{"n_head": 2, "head_dim": 128, "d_mlp": 1024, "attn_scale": 0.0884, "bias": "none", "init_std_o": 0.0, "lr_head": 0.00726, "decay_shape": "sqrt", "final_lr_fraction": 0.0, "doc_mask": false, "steps": 5810}
MLP neurons of a small language model. Each row is named by its layer, matrix (up: input weights) and neuron, and shows model dimensions 0-255. Each number is 500 + 25 x the weight over its row's rms, rounded and kept within 0 to 999. Numbers have three digits each.
After each neuron's rows, "fires on" lists the tokens most often at its 100 highest values on Wikipedia text that the model never trained on.

L9.up904:528543489453511499517461519518487521522481480518528507551543500516506482528482487503472531464482534507465516493477471456431488527463517494494502483501487514460499498530503532467524495451480467483505491496526498540483478498460528497475477501477482453494480514516512493464451492471447499529489521520507525508492481487493514532496478524520469505486508550482442469530550467503524535501527518453453517490513522506455510508506470515506474499522442515516481532534459473503534525500519515498490540459485504539480513520551502486496487474461526543501523485467535513528537534507467510527497536542509491499490499506476546534511500474482476500484490510483494473494499486544495471495507509485508508540503515481530521482466525490504465514499506527479505539476531472497511455465505559
fires on: "r", " (", "ation", "s", "ra"

L4.up756:530497473499503541492492522453521518514472516495469515496497535446498492455444499512471480532469467455529541515467525564459510478529513476458515489497499504558515526533485477460490507482530540502466499490502537504510468495501495508483449564476572497513474460462513510524513486533518492466468517498476509495524478511517502437472515467528508471505538508496512501490479475498483523491512476459521494499513486500533480523548499517481500469477536517513500477502483505525502497488549495484487472498519560474486494491493496511488484466551503444512462523510525524526510480481508497481477495489532460516511498507498519520517506501506450483455496503486507485536455551502461499457509536498481529534484496507536510510546502482478526512543540516476479507498497511524498529506514480
fires on: "un", "fer", "el", "ings", "s"

L4.up505:443555508479485483518475487449525494470510455533480477484481495494486509513507511473511507503524518531495471523511493515497537501524428505490495528514519507471498496494550538549504473514595472547527460487491526489523443517495519498511481475518490532502442506495500486535500537485519548492516510507562496495492515499504487462524495484481538499493495527469495501508488494477471512529527517500505488462537505429480504454477475500490501516486488525474523534509502495476523500498528478514515478496528490525475463503442467521502547540538495450472494516492518492470507552486484479468527530495502543479544515515502520501509505485480494502481504513467466528485457489529511476484513489515504550492507464501503491480509542473497474498518503491485476452516532472516497447512522490
fires on: "i", "e", "or", "ide", "ing", "t"

L4.up857:521530561532475500498460498501514496515513518525507535508451517491441470477543469475536509491493467508504521461534503537493498467477499517508510472484475501505534495497516515529458461489453502494513540506474483527506507465490493514534491499540462513547508458506479580488493522525495510480509475511485511503463466502485459464510531463498513526501525453548533499498547525501473460517525518460491500525469482513486464472512523516457502518481500441493522508495544453503500513506514500513480534517526511493503508509510532520489552512515471475519534502503477507492541506473506530454505514500501485510512496474443462507493499484515494516548502485532489525482516466516546492509541462489487524471493543489472472495478526539472440522473505502478493532534500492548472485500509488
fires on: "ing", "her", "ew", "our", "ive", "th"

L4.up254:504468482540517474464512490518518489502500512481489519515490485533473492539507476488490540476504525497511466511487461509497456491510510453518538511518478486484508556491488487511505502505490473539492549518496473464488473507486476522522486547512540487533499471492497467458507516525535519504507519471504468521506498446484573459508522475505524516480463484513493504522509513427481471481524483499508511488482490488497500509565518527539496463514467475501543499479492467506494519458478489506505509496485462474463465476502518501477553510484489553498507510489547520492510469503501489524502503480511463463483547502490483535513537487516512552513464545523494511501505508533566509511537514536494519506501456455492507487501483517498479559538492468462489525477510520500489539524451564
fires on: "oth", "ould", "duc", "outh", "orth", "out"

L4.up961:519519518470480532534527442475480485560493458459451484495480505530512505480516524502515530508490501467511517492514531458526509516512475503546515471456489483550537531518501492539518439536500518484524467486514514508516534552465499518507500509496558477482515501464481536492500511498522497485498517502490439519529481512525500481507488516467505514503492439520531490528474523509517518465534486493541496512510535459530496512499525530498476489479525525509494479502509483548525524461486513479502446494528511481513481548515499516487485543541502482463502504475494512527539469471501448478463500501464469493536496445476500518491506490518504481495497524500486502487511494512466482534532562459501513474513506477495482450489445516496501522536471492457471513505492457508483529509492543
fires on: "ild", "s", "duc", "ure", "os", "uc"

L2.up164:547489479504488498497517491531505490502504454504492520511527509469480493460514496518492522521482523541517502522477464543496510530500499495521494537518500526453518462518457462448495485516482466463516548502452509502494472528495468511506449472511538480501505510513520510489499493499477493506476500488533508525544475490486492514509490514434523503497528517513511484492489506506473516490463501517537506500486471458564528503487516514490484564508513524532478526485513507497475551496509504507443510467474504488505482536540462503487489513495559513476474478523482477484517461505461516487490498508450504530483481484549510524539484459455531547497523497507511487499468492506531512481509450466520547485497512459518496506490560461492470511501498521493523476519536458492525469507485592
fires on: "ium", "ury", "ber", "ach", "l"

L3.up668:505479476537504503523475486502519483496541504514482531508530488470515523500473502495473465526522467469497536544496510485547435503467488545512494475520474517500494460492503499481511487522492484499515536489494477528524524509488512515486521508489471520468495473533539450507517481524516489473546471493534510465562468494467492513501467496509462538518498499491462528507460496498425494504508539525499465536501513503486496507511540530518523533512492462513530490478507505474503509519558512479521467498453532494461488516478469481507541501508482481496531513469449493474492459472497492496515546461456513534500475498507498531477498491537497471470458483542494442482492530470479529505523474507467473488490510526433477495478522511482474466533520484551497545535478520501513507471490464
fires on: " work", " cent", "ion", "ard", "ork", " under"

L5.up360:487518527471491493490487492466514490554501494507478472520461532493515458531540496493499509537467506489512482495470519493483528499458490514525549445526514494495520522475503507536499483470499515508539438523488499484512473491499489476482492527544428506499487487482494462489486473467507522489511474501507481506480532465499520500481500522486535516532467477541537455502490479512515520523555538469442491531489470468552498519496473522555477526482496503471485505497514494516498538456570508530480504506536466513477468507495501525557476520524464513523442465500530525482496481521487484484487490496478537464488492492488510475494479493525523544558513516479513541480487504523471490493550525512514523497489502498519456515497519494486438465514530506486479483525531530478473517515487525
fires on: "ing", "e", "al", "m", "ak", "w"

L4.up529:505473521487477526513497453506517519505490509470537486491499472517516471508497514508499484496475478463441510493487463516511471490507473497465521490503514515508540473504492487506505500525466553482477524447536513470522499487481522480490562524524480451506508521477536469549485513554498561516496521474559464482482483491550492548511482468526496454480498492528447445476516493522511481473484480476539511515481482462535499489494519494503522479542463517502492542534508518506498508505515499494494475491498455500497543460500505482523591505515536532473521505491475520526504491484513507509500491498518486548535485476524474522481479493495500490470478484528508445443501514510502495515517493519533482509468513511432512489516544476510523503501489519523517490490471506534513448467511461
fires on: "i", "e", "h", "rit", "anc", "ing"

L4.up368:506500573516469536504544439479529516524448491470533511528532529493475483505513536524470524483507533492493487522523503512506513509477481532505472447501473532516486510467523476514504475506469504482510512491456483487515512516525500497534510512497517513489510482528471501478471530465466491499506483474538501488566482504487491470492479495480489540481499442502502504548511521519520449466508545525505497481499519540517464540498534507490459521478501517488489508467486544502522491502513497482470505512548539532499486482478451488464511516521471547476507450533494475505491496457426530466478502477513530481515482497480487539486489522508485498523510516513482480512472521488482527496519464489484513553491522461471497495553494521519479481457486478494503505494525504514485571447475482
fires on: "v", "igh", " American", "gh", "ru"

L5.up369:520497529470506514461494502492517532513453555480448505494509512470440514521500502482517506498499537468563454501509458485508503495482469503496513524497534486518521482530523464529456481557525462512518503483501466522513496511493466508467462462493533529480491513475562501500499517479455538492513473463549493517507490513460488490481494498499515473551540503531496499513486491527477506444505512504503474514522539434463494481489548468489502529491471510494521513510508509477514496518505525547506517475525470498451503495501531527496513470510542509465506500502502505491497475499506531506515500481489523462490511551556510497500466489493500520511490551492554518473510484493432467501525504515505483490487493473525511503533508483515467456471485483521484484495502506504548496519578540
fires on: "t", "ond", "s", "d", "ro", "c"

L2.up300:500498475459469437535507495541467477487513495479497475492491524515450520504493521477484548538499514501455473485542515485465444526555476532518498521510507468508500538499534497484498487457551471492501493497533501530496490504488552519518509509520490445518500502495460504504458514527493470474473502513514534462482500513507533516502535507473449518464528474465545463483506507497530485504525467515484515503528518515507511507513471485472495523508464532543504519538476485476504538471534473542461502482477470492473492508474544535479548453517509467500499494494502526495549546503506479514483550449517479523513492535504512516483517471493499540463505473511508489514446487497489508479540470505500506518497511522519465437442474503489493491476500494521526511489506488503461511519516536
fires on: "h", "ies", "oy", "r", "s"

L5.up469:456508499465513483475512516519547572517524440462524488465483508479537498486539510489471466501532519506469484502480513504494491497523510521491498506482472468525493489520506491503491501482472515484509497499485478540445499529494490463524517462506510454476509523457486514448476500515483486507506527509524460543517512481525471505498487535517493500489504462463479476522461513482502531519506479494481491524476491541524515521497468487466483491499519527514577488481459485496480505499511517460513482461475482486473533513511465483514485485553500556488486503532519521470495468493443484475500481530503473544512537460527531496488511454518481507492474526554504504467513520510495529561540497536482504497532489473511501495456542492524494560551497462498491509464503503520505464513487548
fires on: "y", "ill", "fer", " act", " War", "i"

L2.up120:470493562519510480550513476490506539503509494471508477514489474509498493521516514522483494505481475514472551510544470539575539456500535510493469468503473539485469523525504480494509495517532481472474501507481511485512499468564516471481516512468471475518462477487543493471515478516482521486529517462485516489527517532494445513502469479547500500477476461491455538527456495497478491511533501496537517504453529473503456489489517482509491487503500461508500486503519542491533487501492494540550476448485513504462531469462526493520521515533513490519501468527520528524515486513518479470513486536518500509475493480511502545491474468518524460529470524466497436533537515507519517480471536478496503543498514516478527515472498468519459488491543469508501506504489497522476459483475463
fires on: "e", "ever", "pt", "ing", "tern", "ory"

L4.up146:533500506527470515499502512504510487544514484501510489520522547524505508460478513484531467481509485474463470499482520542488543539477527507511511474475527487505486496471472519504464502507460531490465476459513506466523496470465465525512484505529509522515486511518491513524461488499461507511472480470472493521517481490528492504530507434457504515521532516514501493472522538539515511473594518520477496513448467564477498488493495475508513466451516459498514480526504491526528528537542506489493519494536520498498490506538499495521513528491491487505480465507456457517523504477477493470519480512525500517541491513497473485506464465510508524508475507512521472469499530498518493545536489488452436494503515505518456463510512476460505536444540483510495521467490529555503478451521494
fires on: "our", "ix", "ive", "en", "F"

L3.up829:522516494520456480517545474519466481563479484509495483527506522499501547547567517522491497537470481503512477514498494523501488485485463488543503496534512496515495466526520523516538488499523520500496482532533498506503515455494510442515492533526511493504468489512491474475472544492496463506481476518482489518504505452464530455539485455492490530502499538549496484481496512479466483517512508489509510502527499528509472510503480479524440504509503480484472475499504451496508470484473507512481516468531507514473505471457507509493541432504496520442472454494506478468494481506485518516491517485481496535515463486494503470538472511506501530538529481500487490469531513501531540543504511467471528467490483502523434506455509559443480483489535491487509547499544516489518488486525534
fires on: "l", "ose", "v", "e", "an", "al"

L7.up313:483465517473534511468502464469517548512512479449527517493568464476455465510505492498500462500505481487497500482488494484471487513504514553518522501459523507487504494502458488523511451517486504514478502473524523529511554496475506480475506529500477508487452490491494525509465512561486468492493488487485498498499483542482480513496491483490512486478469480484528507546499509512474484494524498516484500472504458503495495445483494509518481498514503470534497486523476495476506514522511456500495477567526532487474505570525488519510482506500519539461465512531485527524497456470534480488478511553505479517521487524513523513493531488532501459505462506530534534468506488518487535521535487494526493458504509471484442481446516548488480593481473531524508479492501484501503479509490564
fires on: "an", "ren", " War", "y", "or", "en"

L4.up665:506483502523465476510497447474542489481494468494497507491510497491478490489481557486476487541477472486477543481526523488499486509464531539557505495505509485507533489523495530497509525479540508485541492548489480508500500505538493485497455496515516487521451452471509517476511457404530470509531535503509467505487489496458494519463552537491501513473524448499506475485456521541524468502497501439496536535504489510461491511538472470468442520499503462477485441482517499534476529499546515522517540495514498529488521484504505528521512470532477484504481473471502539508509506481464517492509499497498474500525510496489500482560494463491502505540517515489469488502497543506514508506533503473488533479438538504523494498505499471488508519467524510491514507513498475483491543545523496
fires on: "uch", "ame", "al", "als", "ak"

L5.up851:521477485453518471507493434531474534472485481505474501469470543477516521516529521486515499459471527552450471475485503488547481489494480517511495473466498541497476513491517481510513520460533499462490530520516488497499508590477490478501524487459493492505506494523487495512529515488477508485505515501518486465494510413462491502509502490538470491503531509536516455471471480511491464506477490541483519463468533506511484510533495507473510512521512518473473519491485505468506482512528524575508523541484499544505520457500504476513493478474547541474527523465530478500497507494444513540493463491474509482485491520513498527501502478529511478503523469583475475506482540473512542476510522509502532522514519533518545510504513470507493502514491520508516512513504523467495504526461494
fires on: "all", "ail", "y", "on", "ub", "ur"

L7.up168:491531518516456523531491472471510530521514491500491492503486507526483494512500528483487510536484499476484488499494475506465501515476515500478534530509478406474504517493484474501524467471476511481545534466433490559459504493497538485491570515503472509549526480480523485482499507523553487468523465486498490473486483465528554500483465524497494514509520470498463488484512523503500507528513528526500463498471487476527513482521505471506506519446466460542507486477470488486471535541490519502502489492514494514508494476495483488516522520558522518470432515528521504496502518541532486445524505545497483457505494478471522521521511451530486536525494450492518521503466483527471508507527500483511517513524489474485484467500521548498473508446512481539500482482487510517516525495452498
fires on: "s", "e", "es", "ed", "ing", "ite"

L4.up35:478495511518474560501498483500525442475464511473522526514476473487489487528508486492547543494522507476503505533556475487528547507485517535524511465511459520502483492511512518522486462494475463498492515537522496545478503519493481499473504501491514515508519440479453501485503462535444493488456498485502484512523492487517530479477531459518510510538493489516511521524491473487482476515526510491516505528488505492506530499509544484496489470559508497512528502528497534469501509519442489505502487514526505478445495520542480542472485480473522503489476465512473466540484467495508505497487504522518481514506492482455528482449492537547468509501456521516522543535445556512514526490522476499475528551468494504522441515526515545460476450496508490502476525503543503487501476499500458
fires on: "==", "ri", "he", "gh", "igh", "oll"